Weights of a small transformer language model.
Size: 23 layers, 5 heads of 64, MLP 1280 GELU, 31M parameters.
Architecture: biases, untied embeddings.
Training: a variant of Muon for these matrices, 425M tokens, 1692 steps.
MLP neurons of a small language model. Each row is named by its layer, matrix (up: input weights) and neuron, and shows model dimensions 48-239. Each number is 128 + 24 x the weight over its row's rms, rounded and kept within 0 to 255. Numbers have three digits each.
After each neuron's rows, "fires after" lists the tokens most often just before its 100 highest values on Wikipedia text that the model never trained on.

L4.up26:124095162166145115102100132055132147146119151130114123083122179130094122156075106128148145092141110132071141140126171124113180117128138101112112126146116118133132171150143118140124168155136107163120145162165116100142125144180104111146162150139143146127065083123146145111132140076108133116119136141122146095132131125142095130124121153159135098154136134113094105138132121128122176128112115082133195146124120152147115121164128127101112147083140131139137092143153136095107112141149110110133128122136163160126131081177132107145099166125134134128127135130129132104149176162140130107
fires after: " F", " f", " S", " C", " l"

L4.up942:092129166105132136097154139106136125094147104127119097131147114120145166120094121143144117112094140100116085102137136075075152092147205168071139178129085135120105112173159109126101116102075116116084112114131144116129141131132129122098157094173074131148078149139143125145094145131106135129127200110138125122129152188193107137150139135106124109118105135097159138121130090101078127157144150171156127085121146158100132146102132098165123147139172117125179120140111096105123095109126140129152096125076138143112156105115121155133180111158125125113127152099121154154143149104128130132
fires after: " re", " r", " rem", " contin", " res", " D"

L4.up357:153177146137139172142125137118105172160110158138146119156136075114135139114136145113134091130136171173128185135093096108074151096139162116131138126182129131130131150115117148155101115121082178106177131169128131133118142118106142113143142139106134129128112145108110145115082157137105146127157158159137125147116107149143122169130121163137125114141092136119115119133132165150123181130106111124151138105088130130118107109124124121119128140117176075054119178112145158136125137150140156114141139099114139127153152165108118123129103116109132163135122131140149119138110115130137135129
fires after: " E", " t", "E", " l", " e", " comp"

L12.up595:189142119105156129147069126105127127128145150122150127122134163110130132132144136110143146130121114088142155102080150135145135136127169119078096153103105153140095105149128110145119122172134137149116098159154109107061133107101125105145145111112111115165108132115143173120119121130100128172113097126118114130147156103100130085161129081121090128128089137171130107093155134168123124067145103122163123099143162162124092141116085164157121160122106107098149136073118152116130133089111147111129112126107100155172142156140137135131119097128108118147100139127152138142182116156134130103
fires after: " to", " not", "ly", " also"

L4.up0:141135121119131131144127143179108071071090164117094133114142126129093110062147186119154108147121120112104131144126134123173121106156127137155129163131138078150141119114172097122126083090120106156142167116180191123087155131121113107127140066103140146155166121129150081068137133093164133134143124143165065104114138110100166110120142143126164089079150160118157145106112111166118113112112128148135128135088136138096139144169110119093130139121168116140113056163118086137098070130117142134105128114126116117119155123118112133106162136086127104156132116169115125110152136147095138084
fires after: " (", " \"", "\n", ","

L4.up979:104095123145190113096136132130144144115110136159141119125140099114119139126138083096142137088091109138111152165101163110157175068141112153148144191110132118137136144163076116131133096163125118084087112111136127109147125152121108131133115107138108139131084163143106120131136150100146187117143146142119117104127145096150106136140147149123088156141127117150098128169166142137090110141090171166120089128117181155165117126122141156112185130144144124120131121114108097143106139094114152141118164111156098128118127112130095128127121143123192149162090121141128172124134110112151102160
fires after: "M", " \"", " (", "\n", " p", "W"

L4.up1003:175126120148120138109090151150120116118143122156153135131120119145114087146209145119120127115099128122104098098125132110098142105082129113149136143143147137131113101140188125137128091140129106122139105155149138144131192119156140137121129119110126129132111126152168094109124111100092099133130121164100126086103114106158114095125109151151143142148123149122068151121103086108098143142070125093136149102119183112076159144129180155172117107120100129105133134111157130057118175116106133108145150120159139151131124140148155126164157102145152124130158149145130151135112131126121131121
fires after: ".", "–", " p", "P", " im", " ("

L4.up174:116143127094104136126195099146096128149107081119136114161117145131131154110090131130146150165116116110091164124107141158115138096135081116109124126170141138193115110156153127167167177076127131128131049124129105127123132156139138133100117085111106146128124136117113114096094122125130131112105114109136118141094106159168150154099137121108178153138133094135090131122116113126168085165167123128122111147079122123095165121097123142093096129112090183156136131137144116086099141136107136152124157158165125126139147163142140131138086124136177134117160089121131135126097119138147140136
fires after: " c", " S", " res", " se", " B", " s"

L4.up876:146119161156125142141167107128094124149090107174115102102120106136119091123115075133156146108075096162145125121148140132101150139175121115145112122128149111139168130192144149154133106132096086128149116147124103172049124112123121133125088102171123132163136137153125089153124127131152137085136120154119115125121154110139119120097109097171113087153140108125169107106143114115145133150135103173119109112088096095172109107139182124129140149142112114122163133103115097143156135118160129131117116134126136132140098126128182154136159148119127164124137135144126167152149149116143118095
fires after: " (", "/", " ", " T", " \"", " un"

L4.up535:134158125138160110101120121140155147156143147137108149143141084077115124129127069156128116095143126143112143114123143119129154108138132162140144159128108146140138102149121101118160119107113149125148108102166104117141077133114091109121117127112094135115147140097158091119157115073125146137098137125137090105155077110113124126135123117110128130124152158138119106122099080103138124152148125108155099129135118153107183188145131147112103130160122112109106127102109149124088125111171109105146108087159136066128146168103130105182093132118091120112084168142098164106151120117067116123
fires after: " H", " (", " h", "(", " Label", "inc"

L4.up1145:123093122109173166140078162107110117168122128096135180113152077129186125111088161120125130140131143145151121097145161150127142137108130132129165128141095108111134084128157141137128121117108224144164158126124136133145097129156141106123137146118088165155108117118103197125127146119129178119156122146159113140109127139131168113099122121107112114149119080135145190128124124135107120145127116126162131118143100126094093112175124105111096108128115122100120140144124145149132137121124075127119153107149133113161105148123114055143107144080134112103098103169161172167135109114088100141
fires after: " B", "b", "ok", "Z", "ik", "v"

L4.up794:170114126092086154083126151151109123118101131186127097118124106156123100140079143119146142139145130121155109133150077096100127145147167144123115120055125141117122124136098126110135116107145164105142098051157111105105113179133119128179117123149120112120108155105094126140149112087147128116138123137152107145128114163114125157129121118142112106148142128132179142103215155153124139099138105112134148121096132124151076124071120119123142091162131151105119142102138105140139159151140117079113106149152119195116118164152110130114156131157157175083153134139112145138162101137141107133
fires after: ",", " is", "S", " th", " are", " S"

L4.up199:103159127110167109111134120118116122123103146153104120129126115094185152119139126099170176130128083162122088130171124092131105143148074150134129162133127128125127147170147144137170138117133127158108156137105130154113125124103056139112168120103102108148141161112145092075161115102113120108122134124133129090133137115150147216115120136143107106126108135108164209147121134076098113118161142117126137136108120135135135099122116167125158110120121116112135109133119080130136136055112142159090153147140128076143137117146157141151130128083107124132126119111143148123100110133126124125
fires after: "\n", " Th", " th", "B", " (", "T"

L4.up1143:136150149135138132112162136123110138145127115082121106123145082098121138091088131133095151116126120140129128107143079126149079121166158152128124074096122129161129139147145141105147097121116148154128140148123117098132132119109129125110153148129107102139137094095124169155135153116113136140174135189137120104113167144127131154133127088138135123133119124104144151137144126106125140153147098092192092190145112096124132115154066149121154120155189116132137135137143093153132110141095108084104110110104076124112101124127109132162178140098183120151110157152150191130122127149099082069
fires after: " the", " D", " Th", " T", " O", " W"

L18.up1268:141101090117156126109127111136133114185074097147146145138136116169153167134164213108103113118129165115133122127146110128129136134157155097110118128123109144115115158134152178122135125114080220184088091111126111103155137146131151152149154137152159125133128122138138081125140129141134109072150108117136134144120067108143127133136131151134129107109149109131122097096131198146101128157124136120112119082122137132124131108145143149127148149117163161129124096086099118093157138131135161121112120115106160095093146119123174127132118090108095106146096099129124133110146104165130112150
fires after: "\n", "-", "d"

L4.up1152:137118132097147132112099154120158130101133151126097123134115145098094133130084119164095134130123108105140155161077108151139120120149166111148158138145138134122148120157106160123120102138125207155089148120157137137150125157154120138134189118117174150134146188116123104149070120153094095104136124094116120123157136137115132113142130124110100113110174140152116116136163099129125153109126139142165108101140124119147107185178118129133087148112150138113146141111121158122143151105126094141123127093127100127112128092132143120149081102126109155053134069131109133094129114098165146120
fires after: " (", " D", " V", "D", " \"", " C"

L4.up955:118128103125131161136111120137096096114086109114114120110142129140134143154147145122104170127122126136138150117111156159129133109147132114108138139094165132080114143126128153114115154160125129121156092127132089117092120173153107147138144142080112121122154114184097136132116146157075161107138156163141050148124113107105132155160117114079075121111124134105134086130094143151107123148123137128107129090144133143136147117144158124124140138186099172147117132097161140098129162101143157095091143118179165136113129136135113122168105144112142113129136084137140097137118096125169144085
fires after: " B", " ", " 0", " Q", "B"

L4.up1061:119069106161109153137135209103101151149110149120128102122155105092112089117112116115128123136110118120153142102146161140127114165121165163111123133111113161118116096119127148118113099175111128116139148136123129122139116124138129116086198099090115133138115116126096169152094137098096186112154151107104117157118131162136121101157113145183098172123131142113093135099131107129095128145121137143126144093128133102126097101132139136126093153141139143124172096144129130141119126068159128079144121152103126130134117111172115119159139151105133134146146172136123102132197124109103138142
fires after: " L", " l", " S", " n", " f", " Q"

L4.up917:173140139106158120172119096106128133089136122132142112152101177120096129128115129135117120152130120111106127095136148139152126108154130067133110108143171105164160090105156124119155101152108156102122141128143147100119163141132053132129182126110128148104085119131149157093130104156147165122147134174111125139114138116163169165165145105114123149120110119117121097123145145103125124111122146131165116111104154150153120143113121096106104139145184151125099119072113083133161088154106138175175129134144102098098114132141135143156123132133088187115105180111101122088087102101145127098
fires after: "-", " im", " (", " un", " \"", " v"

L4.up463:134099107072171135138118115143082120125125102151132137097140141111139128125103111090145116101135116187072143113167133095125145133146137149102137171117152142145138126117186160145156139116106143195154113124119106161134132131112128116119149139131130154151151084158123161134148158115128124085151095154159128117141152070133148126135083157124117112122101123089145125103087142132122156116049139154136128150153103104191099069142102122134094103129130151124120097128131130154109083138099117151098092113132140159167108145090132140141153154123152140101133134125150139129129112114110103111
fires after: " Th", " B", " T", "W", "Th"

L4.up1138:153109194078148129129153201129111111160152147104135117108157140137149094086114110139110074127133148132089125111147095093114163100140124102119100156127184136158147161128101123132139120135168119150131141140131132129118104124103108091137132153163152191126059141151088151168094156142124120122117119101145130160096167119127119148091127100139130100177129118127093109143139125103107138139174152087129114107155133111127117143107135131099126125112137201164129084113124146150124194135126122113149134130162121174153157136104150136159123136145136126121154145135121091115140132111133121122
fires after: " F", "F", " K", " S", "S", " fre"

L4.up251:151169122086096104141102100116138123201080132155146079097145090116114135098107131143131130124124145163134148162082179126090137124128110133159131129098149125158097116115150118100114165122092102115134150134148116122113124108105121142114141133176136129123082132136131106133124125134140139122152129115135148108114087119145152137099107170081144078144093121122159140183137112148141112164147109114148098096109142136129126183120141123108166116141122106099123155141137157129081139080141140113132061100091173176148142125120133118171133155121104124131103123185133123174104122160110107108
fires after: " e", " l", " w", " st", " b", " trad"

L4.up497:101127125147110145143114150142159143164124113135123092121131107137137162098116163126125078161127108119143136127082132109120112145176154120108116109115082159159171147164153156112109114121150099115127127171127112114110111141127155133144168090103148155112111130117158126145141151108099137177136093175146157095112136101105126172148147126130112109130108142138111110147134106097103120134148097129178127146122173134108148126137165110117157157086116137194139130127141185138138105122109092160140080135112146151122118156138116120162198151100125134094106123102144124135098110166159107089
fires after: " T", " D", ",", " O"

L4.up1055:112121065133127132122138130146138170076170128150097146116114151170095134159109132110151173133137166137146176148110108105099107062123182163152139114136148120105110129154142111121120141095115151145159114092137141135107135144102115140144145134139167147185132140115143142115139133133106132107132130129152120150123152128128132136148140135114142142127148176120115216127104082105096132112085182132110160101148158115123119125138138113145157084156137150118149173143119108141082125134129098163138088136166094095156141179123079114135118130121094127122144105087101119131099107112118133106
fires after: "\n", " \"", " (", "==", "===", "-"

L4.up375:176098129142159140087175159173115146141098115128138147126149155131110077104117140161105119150110150131131132154106112083150137115117161150131082151130126106147135169109108161133108160098127135083172115152135147134125178124148051136139098106174087100170118108147128120165143137114128108104146123142167106152151123051129125118129147114099131122118122110170117116103146122099125131133155156141128135152164129120122128137110138117151126089115156113091146129102154102118166100094087112142102138117127109106142111125168115136120170099125127117117128104146131136126139112097151156083
fires after: " (", " \"", "The", " Con", "ic"

L4.up145:101137130176131133088123157161126145150075123108160125113111128162166130084180163124119130096109175089167190128135100134136124153172134117145146100125110089132139146119124121099092135146193123133097141139122156141104121128108071081132174096124128135132154142148109149126157131144126158112150105170092119112170166146139134131132137120110120115130113091138120131106127113149133101110151095189160087114100150106111133100143081086077142127137130164182139143156094153121136207136145136126126137110124159113107100136142093154137172114116123157149100140114159126116107157124075110138
fires after: " R", "R", " M", " O", " T", "T"

L4.up158:126091129116084113119142152170137157111115113156127107166086110129144102107130132156125147102096137123173124139146167140075133134132148177119143111131158140083097118114125096136117119073103144151094092113110111159101126136105154126134117199111098149129146134134137132114160134127110127080131134137126108131121133166123131126063103122147159122121100089139106101117125106174109119146095097139067125110125131129137144139106144106120132113119142161070149122088129111132149133143144110115192149128155105154128102173126140118133161130114189149132147108140138126128138135180093119133
fires after: " S", " s", "S", " W", "B"

L4.up922:157111119095104056104142135137109117125142163127089154114174089162092097147129118133132127130106149155144103101148137113125141120148086126152135161141103154203103153092140145106110138167098139111142151100157166138158129160126163141104107126142148151164117165097110102237121146116137117098102139119136146173054128148147156103125072151155101131122139134112162135092180131127135139101132106132112155135112150141124117102147107136101164095186127108132118128094091104144119136123122173120124162169139136127134145123089146115129109177156134153123115148133122137128141110144112124119
fires after: " ", " m", "M", " M", " w"

L4.up36:119130082133102106097140125102150128144108117099151115135142149147133104139089112114152134150094146154133147149155117112125070132164138127132080110154128126141132130154147118143133113106148183166112122036126115149081132146101138156111141173169116129108087119105158105133145178149166123142134147146171145130097188127113132145144104164109090123116131129126133155133072125162111156143079151171068165137120103164154068129134121099136090089132110164095107144152156141145133127089108144109113168149133131098112154134071106142175124141126128188145143103115150155125082102158120100156
fires after: "\n", " B", "B", "==", "==="

L4.up909:107085117112092182139137117105151137088111153167111153173163142130124136134092093127104141098181142141140104128101108113142125110119102125141101145135137111135152108148123121088059141115107141132061135162122111137088135095126131153092158126109107151111077150135117168142126129150102134118120147186190129130105129161154093091141138091137122146116137101117096135137149121138088112131156117142143126131117127138141114120102142125127119135130132158128133163135119113152136165116142158134090114180150100141149157140099131104171111145123120142116096112150156166128153135131114145109
fires after: "-", " w", " conf", " (", " \"", " D"

L4.up732:170108107153142127112108127139144121110113136138113105128118146122158143112150126130155131146129140130143104143170148078135114095123101093137143102122087095139106130130100118135077104097114147126153102078143151165142140125049131135143127134130114125110175090100136091126082141095136137097163114154122126145174153124141102156127118086081111130080187094140151101101125101107122107132121102100123124102128109164141102161126130125136114132078134120125105147139130146119125142141134124113132184112139142138099149141107147144124143150168153081144129155078137134131136154106091145185
fires after: " In", " in", " Miss", "in", " Mon"

L4.up319:167124115096148156151090144143162145114139116112108141127119109127106134140111145133095101130148122101105123143124089133125106120128172149159112107122060121101088142118120130129121148147081159123118117125137113124155106103135124126115156158124137163164095133114114136139103132131124137158143145153150139103113129156095142147104064090177128121141152152118138106134175129149148124116170113142140131141118080124137116113165156133042130125098139096139124110149128126144157148077147140121103133131150095138071159153132100112148142099121131153166108165091123176129127147099173117139
fires after: " D", " U", " O", " In", " Off"

L4.up750:118136097117115118118128071157123112130108136121142145151143105146111149115126145123136141110128142121171114134150078143112126137134091173113133157168126082153150108133154121098143136089083171144110085167131080123128170119085151154109140118133099138158159143130118078070113134100126176088157094141123129074107101102151106112137154131134107122096126146146126111140113111108138122150130132151132162107112127153174119151098106140161115109131142153115162135163130102158136078109169127137149177170131111095125121128102118104094129148100127123170114135134157195121116103156096142130
fires after: "-", ".", " (", "/", "b", " \""

L4.up55:160119172109131152172123145143153173161114098104112168071129161161080118137102096101155122128151126163117118090162121105150099159142164128138143133123197106167103098128161110118133134098160085108130147135153123124099087129134111124130122136090153131138117132141153153147118136135092130100160132128123125118125155142134157073153110098094134101152113127124136103146125108140107119106136158126070101146118152102095152159104126151111108114102113171124143115106083116161129104137117095101110139141099117126168126152149098124129160130135115132096116128165104121101070115164096124116
fires after: " s", " w", " S", " W", " N", " H"

L4.up295:131115138110135175093149115136139103176151102149130139114153165163096104132111095116176130138077154108168113188098168123116100092118072118129142069121113109098093126115168114122113112104145135144143141123121144163154141141139137128140133126135116142144100141136128192135096105125153141122099133125096124137126149156111160093052095142134129108141117131163163096154111126098097146184123105135159119150148103104149122152158145144116137153079095110160169147140131112090182161118108135150104150137156097102100153105120146146170114124157128125140135125173126140133095115089157143120
fires after: " a", " V", " A", " v", " res", " gu"

L4.up483:141135101087139166133104114099153130093083146085116115099138079156128125119114111154069118121109132115134134118108138168104111165127104169150154145139131116169120098156098127091129110062098148128120129086151060119150119125112072153090099158122126124108153121120122088104136148163099137114137110118135130116156164155136098147127149139121110133101118123140108128070098117104157143138150134173120140104154119132132107133124119109119123124091141104135152133135129104155163160124148107127143205126141103117119151145127098130191114141153136134109103162132103163115158158137154127154
fires after: "-", "/", " (", " $", " \"", " ex"

L4.up417:097161119079128106060129097094105156112110149126141125109091149117089138123120132074104139097107149122161163120114121148138091096121111121086166106107137166150157093122102122103099104093108167141125130131139131148122165114153141192089116112138119089136158100117146122114130135162158136135167099130131139097129128164163116137139147116157117176120132103109104158140127096127146113113125159162126115151079164182094124141111125139138110147114086136106130106129132119146126115102119161127139150152170142135138097128138148122126137124090107151115127135123118146142144100123100120063
fires after: "’", " (", "-", " The", "E", "S"

L13.up660:141102126114125075141108091135126131171096139095119145185104135118141123135110146143146107109143186163107130119121103096115122148185089130110123126158079121135146136134174140088097149152145190128124103126131113148078103135163140141182157149138141111100129151128137130146108134133106131105114109125146157145145154176092135146122132084104162147141127131085118111144151120131116129130133151111140112134135131124076178112129127121131092112090130120119099155122163117178187090103158141140088183099116087156080131165111136183150126114122093070127126134147164120162123132106134109151
fires after: "\n", " The", " the", "-", "u"

L4.up546:108102186167130134106103135108125135126124152104110144123117137125098097106147137103106145160153154085107124118133168140136154144140126121126139147097171145176164124117126119147128131111104135124093116134131153086156118146107130098143137125144112102148088122174137152128186103093152132118151088117163096118115119108113110134108093114173101140143216130131104139145161156124131125117130139147107120123084131143130111137153127137079150150145127133106127156178153103151126143104138125118160129114146129138081112121172116154121096138155103150115085126170110115104153126128163146145
fires after: " S", "S", " a", " gen", "ats", " U"

L4.up28:153096147179143093118103111130166136135111145109138147115108176141099125110139122195118094107101106112099155156124105128084145148138108124088132135110161130139138126104086103158126183122119124132121141168094103111105121136185119151183130077115115094130097117127158114119104115128104158136157138115133101121152153189141197126126143117113113141177116146144091120145138121108125145135161132140109134148167123089166125130138097088100143124137122167172129131105141160114139147121147147121088126116106096124176077106151144098126084126119115129134113089168155130134133096116106124165
fires after: " G", " St", " g", " Gar", " F", "ab"

L13.up426:138149123084099129133148123133155141151138121116099118150099119139102108123113150155135111124180136112096115138103158122172096155117138123108113131077164145096052159127111112110144136155164143126162159137152087115111156118130087121107124124108089150161139121149114152115160141080149133104126142125144136142117119105141131112094120133108102145137103107175160080132122133098127167130111088179145122108201135163143128106137129152130114117124065115148125122161185134115130139137104116138136134146096113138145111132143104146138112107109171130133096125128102128119102110121098161111
fires after: " to", " not"

L4.up1126:088135134112149086143147135133140108122105150116142083119152120135090156128150133161160113139146140157147101126114098130074135143193131162074167144119128150114123134136126129118090128121121109151123142085098125097115112137119135107119108077129137130144161129133168140126133188119130130100142135135162103116162155088100061163111171113094079127142138121136153083139106109159124175165151108141090127159140148166160098130168088101127124143161137100133120170136126120083139179121134129086128148164103142123169100186132094145119114181100118103108173101129105120132140114118110126148
fires after: " G", "G", " H", " g", "O"

L4.up351:153119114136112123193137106148126163085093116116090133148115141139100125149111152139139134137171114141146131126207167141183162104135121141116127100144129106128107102104105133107125120137102112146173129221123110149148124144123108135100136125134138110201145139122118124131122113113147142104144118141138101147106165090114131155151141099156096107100128097113111098116124138141139151123157116166105130152101129119120134120154135138119167119134132154137112106126097129158110134167130125108140132150148107112074124105128163152156142158142136146139114187111097099108079133097099135152
fires after: " in", " In", " w", ";", " W"

L4.up1058:131119116123144083127103146164129120154147099162092093155107089126148121140131117135148149098144102174117138120144157163120127094118120146129119134121100120130140132124128140087153139149162139116126108126149137152105118132174118093119127145117163124126165168141121115101105087053142115145165108140119157112112151092147092144117124164162151126125109098114153095120156143174126126111074106156135154127106133152132152123127154107177135155073182117133114107125090065119143141081152143119132188113121096104228150139112099137139131099145118129135144128135161135153155098131145129154
fires after: "\n", " (", " \"", " ch", "H"

L4.up638:159111168071112141090131114214114148128157155148111189122129123101153138099102144148142106135089171165170101107147123096113119146144128179130134147056147116120149151107170100146138111171078114124106130133135142114173161103117103162118128117105128104107121124123088129176136123120161120122106158134107133133118123087106139123095107166137167086141121086124139133145130113146128129163146141125104090120127133150164166131112097097142131090126142144072096091112119154121130127142114133099140127134146147107079099100120145098165116172142117138129128121082127117181117165142122156155
fires after: "M", " the", " m", " l", " M", " s"

L4.up758:116130147096158126154120129132118159137121137092125158120145118134075138089121104147128149104144155103119146112109139160167159085109073091103122143132129120151119134145181148111124177136126142152118130121137103112093118122097164132159125097121147112141134166084116121103169202132097098164188160098138123110137137145134158150127155100127136105126131131142090059149140137127099150138117122139119105121111120080173111130110155143140124198107117149134143150109128144122104146130163126134116119098118128113112129121180155103166124125124133140131115137108107117133115172150139138136
fires after: " F", " B", " H", " f", " K", " b"

L4.up908:113142132110100095097141121138080104147110085128105128134116116168106107151128120185140150150123142142142097130127136139134112138131154124157138144133132152197133147177131109127124087119122152158184169125106152099129143121135093109149143117133121116135143164114155101079102136086109138113147134147140148121128184156107101131161108105093132109128169107125125166113126138134090096079148104117079119086124141129130120123123159118143112135092142123159131143144148110166098129109149136114136141116116096105104153148096139100151129154094114089113110109112146126121145122118095175176
fires after: " as", "-", " (", " ", " \"", " dec"

L4.up1044:173102121169179109136104132115143072106096079165144144144145136110133111129110106126129134149118117108141124159121133095117129117169133116154077140192091144110160166133087166146110108135099114104140105085120128133136149182128136115087140131143108140127146127128125135168134138101084161107175097147175091115154147097129180129118115156082144120094177142127114122185090098126081099123113155171127137156120142165129120141152167113138112130128070125167118179107090166136119120160157161113124115127115150170122112100109145094144120113179135116135154129132166160144141121132170132168
fires after: "M", " B", " M", " K", " b", " Mac"

L4.up44:092142096115138129111119137101086148101103103151129104122099143119146135128092061132099130123132171117137143100180136131114111102145133142118125169145117123120119078126151108151164126126101127124120114157135140130117155147109125110152130125122114127165119115120193141156107132113099121108133173158095129123128153108121098144117105112112139139140140157153132096133120148111099122121155150115106143106067120118131109130138159115154094125165192153137130145129140094092094154153085117149139133179125102067151148136130105083117139120137141122154154149078143146131107137100167123127
fires after: " cons", " s", " m", "S", "s", " un"

L4.up571:124187164117135129146126122105178145166157166149134114096110060085148140115108083087158180131160157131136165092144127156141167131143138146168120094129112109110153097098093136126134119154120162102142139141127128103089105121111132134095137112111118101121147135121149153128135132161115160122135111148095104132150131094116108125172124155161184124193120072118124110099122138124195077137108129101114115122168132127122163149162123109162159099137174094136154143133152103085116140122108144105098127095116123111108126160133135122146128108141170127119087114135141120136163136085097176120
fires after: " h", " E", " H", " fl", "m"

L4.up11:117139128125129170134150118135170090118105121124116148131101127116092128157163127148169131115166158125129087157140123092128135136144128144179139151124130156093140139139148146114149114116130111143132126166157126136104128135138136122151134104153110163105141151121124154110139092134122116085131091118129134123125119129144088126142113158081100108136102116158129104144133091127129183133125119113064110178095185131184126102170114131118126144149100133103184083139116115095142138106092141124105118084142147106146129109151143129155188084115104136114145116119128127116087106124104133106
fires after: " (", " .", " J", "\n", "T", "–"

L4.up458:104177095114109109093128114116131136080115087094089124139171124167117142106162111134094058060114130167142128146111143113172142121166133160192126146147109130152162078132113098162106126145116098099159189149119139174108118161124104118131100159145138146121117180167148123100080123087128136140121120089123090131117170108169146176117122116133122119092172156134155141114123162126124094148132149138102082121081128154111127148156115107121121130120100102166121113150128137152141125116152119132113146117153123115110121108133098170130114145105140184145119117135116134154101109134116109141
fires after: ",", " and", ";", " as", " in"

L13.up56:097130145135133119108153161118133128133130122137118109129110167110120137132147106136098120128150116081092109157160134080128110171080129138121123125111117133134159119175147090095132096167084161107145110114120162172107102174139159131137137089158124111129126114124107102112170108102115124156130120082149121100154149129165127115159132131129113122160145114132134142155111104155133133095108109144137185156161128165153132162121111157090113121134129122067160113106063119121135154126127104098148098140130154117129124112142082109122078149151129085149142146093120115158153148134130160144
fires after: "\n", " of", ",", "\n ", " from"

L4.up515:148087125085131099161154159167085135082091134177155121156152138106175130135131138126141145159128122111126123121127148138121086148141142159098120153117096126128110117165104126145156097096124083127111106134132100169121142133097153178143137121065144181167161177112111138155153105102141114095145188144106109122117161121162110116113098098159127116144109098170116090119145125109108117136141088117135135125128121133143141127107139145115126141134100163143118139128134101140140120090058129125107150161133126140165118131098143121121148136129161098140116150113128121148102103126117123090
fires after: " S", " N", " T", " Th", " s", "S"

L4.up216:182134153123083094132118140106126127106125204123118135127141141168143121126187061090100144154044159145127108117155141114108133127153142142121140138099107110122146159100131109120091115121118155123131102131178148143123146128111168101134142111114113109109140121095133105112152142119177179142155133092104110121150137088112125063100092150157104150127133142126143109126108139135102148123128114162116144146154132137131156067112117154078140120127133094147081120114089131165133097129128102144150090105097130110125086157134114141135090103123118103085122127139147122112136127134104157176
fires after: " m", "M", " My", "or", " 1980", " was"

L4.up1178:130081116134198104155138169103093145117127100120148118096134138144098111122133117153167160085124156130152149118119144157093130124127127112149097141171068152134137134137120168148124094156103155125105157141148114144078162142097128111144148138182135144131142141163122126119091123173136125142100134105131128143137158122149141146104139195154128135102095136145078087180132155144156075078177142100151127102151150110090107128125119137137139086141188136161067123127123116086102136162100169078117099052144106129130111138098108148126128105161134095139129146106130112086138135110129182165
fires after: " M", " E", " B", "M", "m", " O"

L4.up1006:105105142107123140131130164127105121110132124174114127159143156129141098140137107093148170141092114146148118114130160177116126103180131107136141182126127111144144093118113120165150129126101151115144078085168097148120113136111105114143139110125128154129117165130123095111094131075141112112127168103154089084130106136147138174136134123116166138143093130093134092129103131117150112160094158129145087145145156102165148152129165175079150158086122167126167153101136101131095128090130149138131142164149113102132121128066114111122100136169107103132122153132153119080128120114133140164
fires after: " s", " 2", " 1", " women", "S", "("

L4.up499:096149152137102147086126128105125150114170115120135142140091132114091095135137146129132124102080101105136169129116174090158131063117154149107165119150128115174118118107124152084138137127130131159133127173087167145046098117153074186086147139116118147119130111130119118146157124097169124110116145145109079178151119137103114129115115144173144145130136161167107099135129101099159146191152091095126112140105118090148126104115102115154148136109175146148144151107125147109174159113162137114113119075110104086112109141145137131128079137141129160168134099155113123137140144109103139138
fires after: " N", " A", " gu", " conc", "A", "C"

L4.up231:172142108181108123096144137134109125107104124128129074132160098145128126100111097128086135096096138160103157145098128125136154147140112139117114138143113084134124127128181100125149147084174146152123131180166079113101115168133160185129160057117153112153144094103118109106133116119132148150167113168136136122117134175164167150144105135142158080107162131125170129149146069138172090082096130172111142154104167139134144151141111130142117128110118122136149144108139109151117145116057110150137124163129165125125152169101110097107107125104116156169117128139108164092123107148129127122
fires after: " (", "-", "\n", " \"", ",", " un"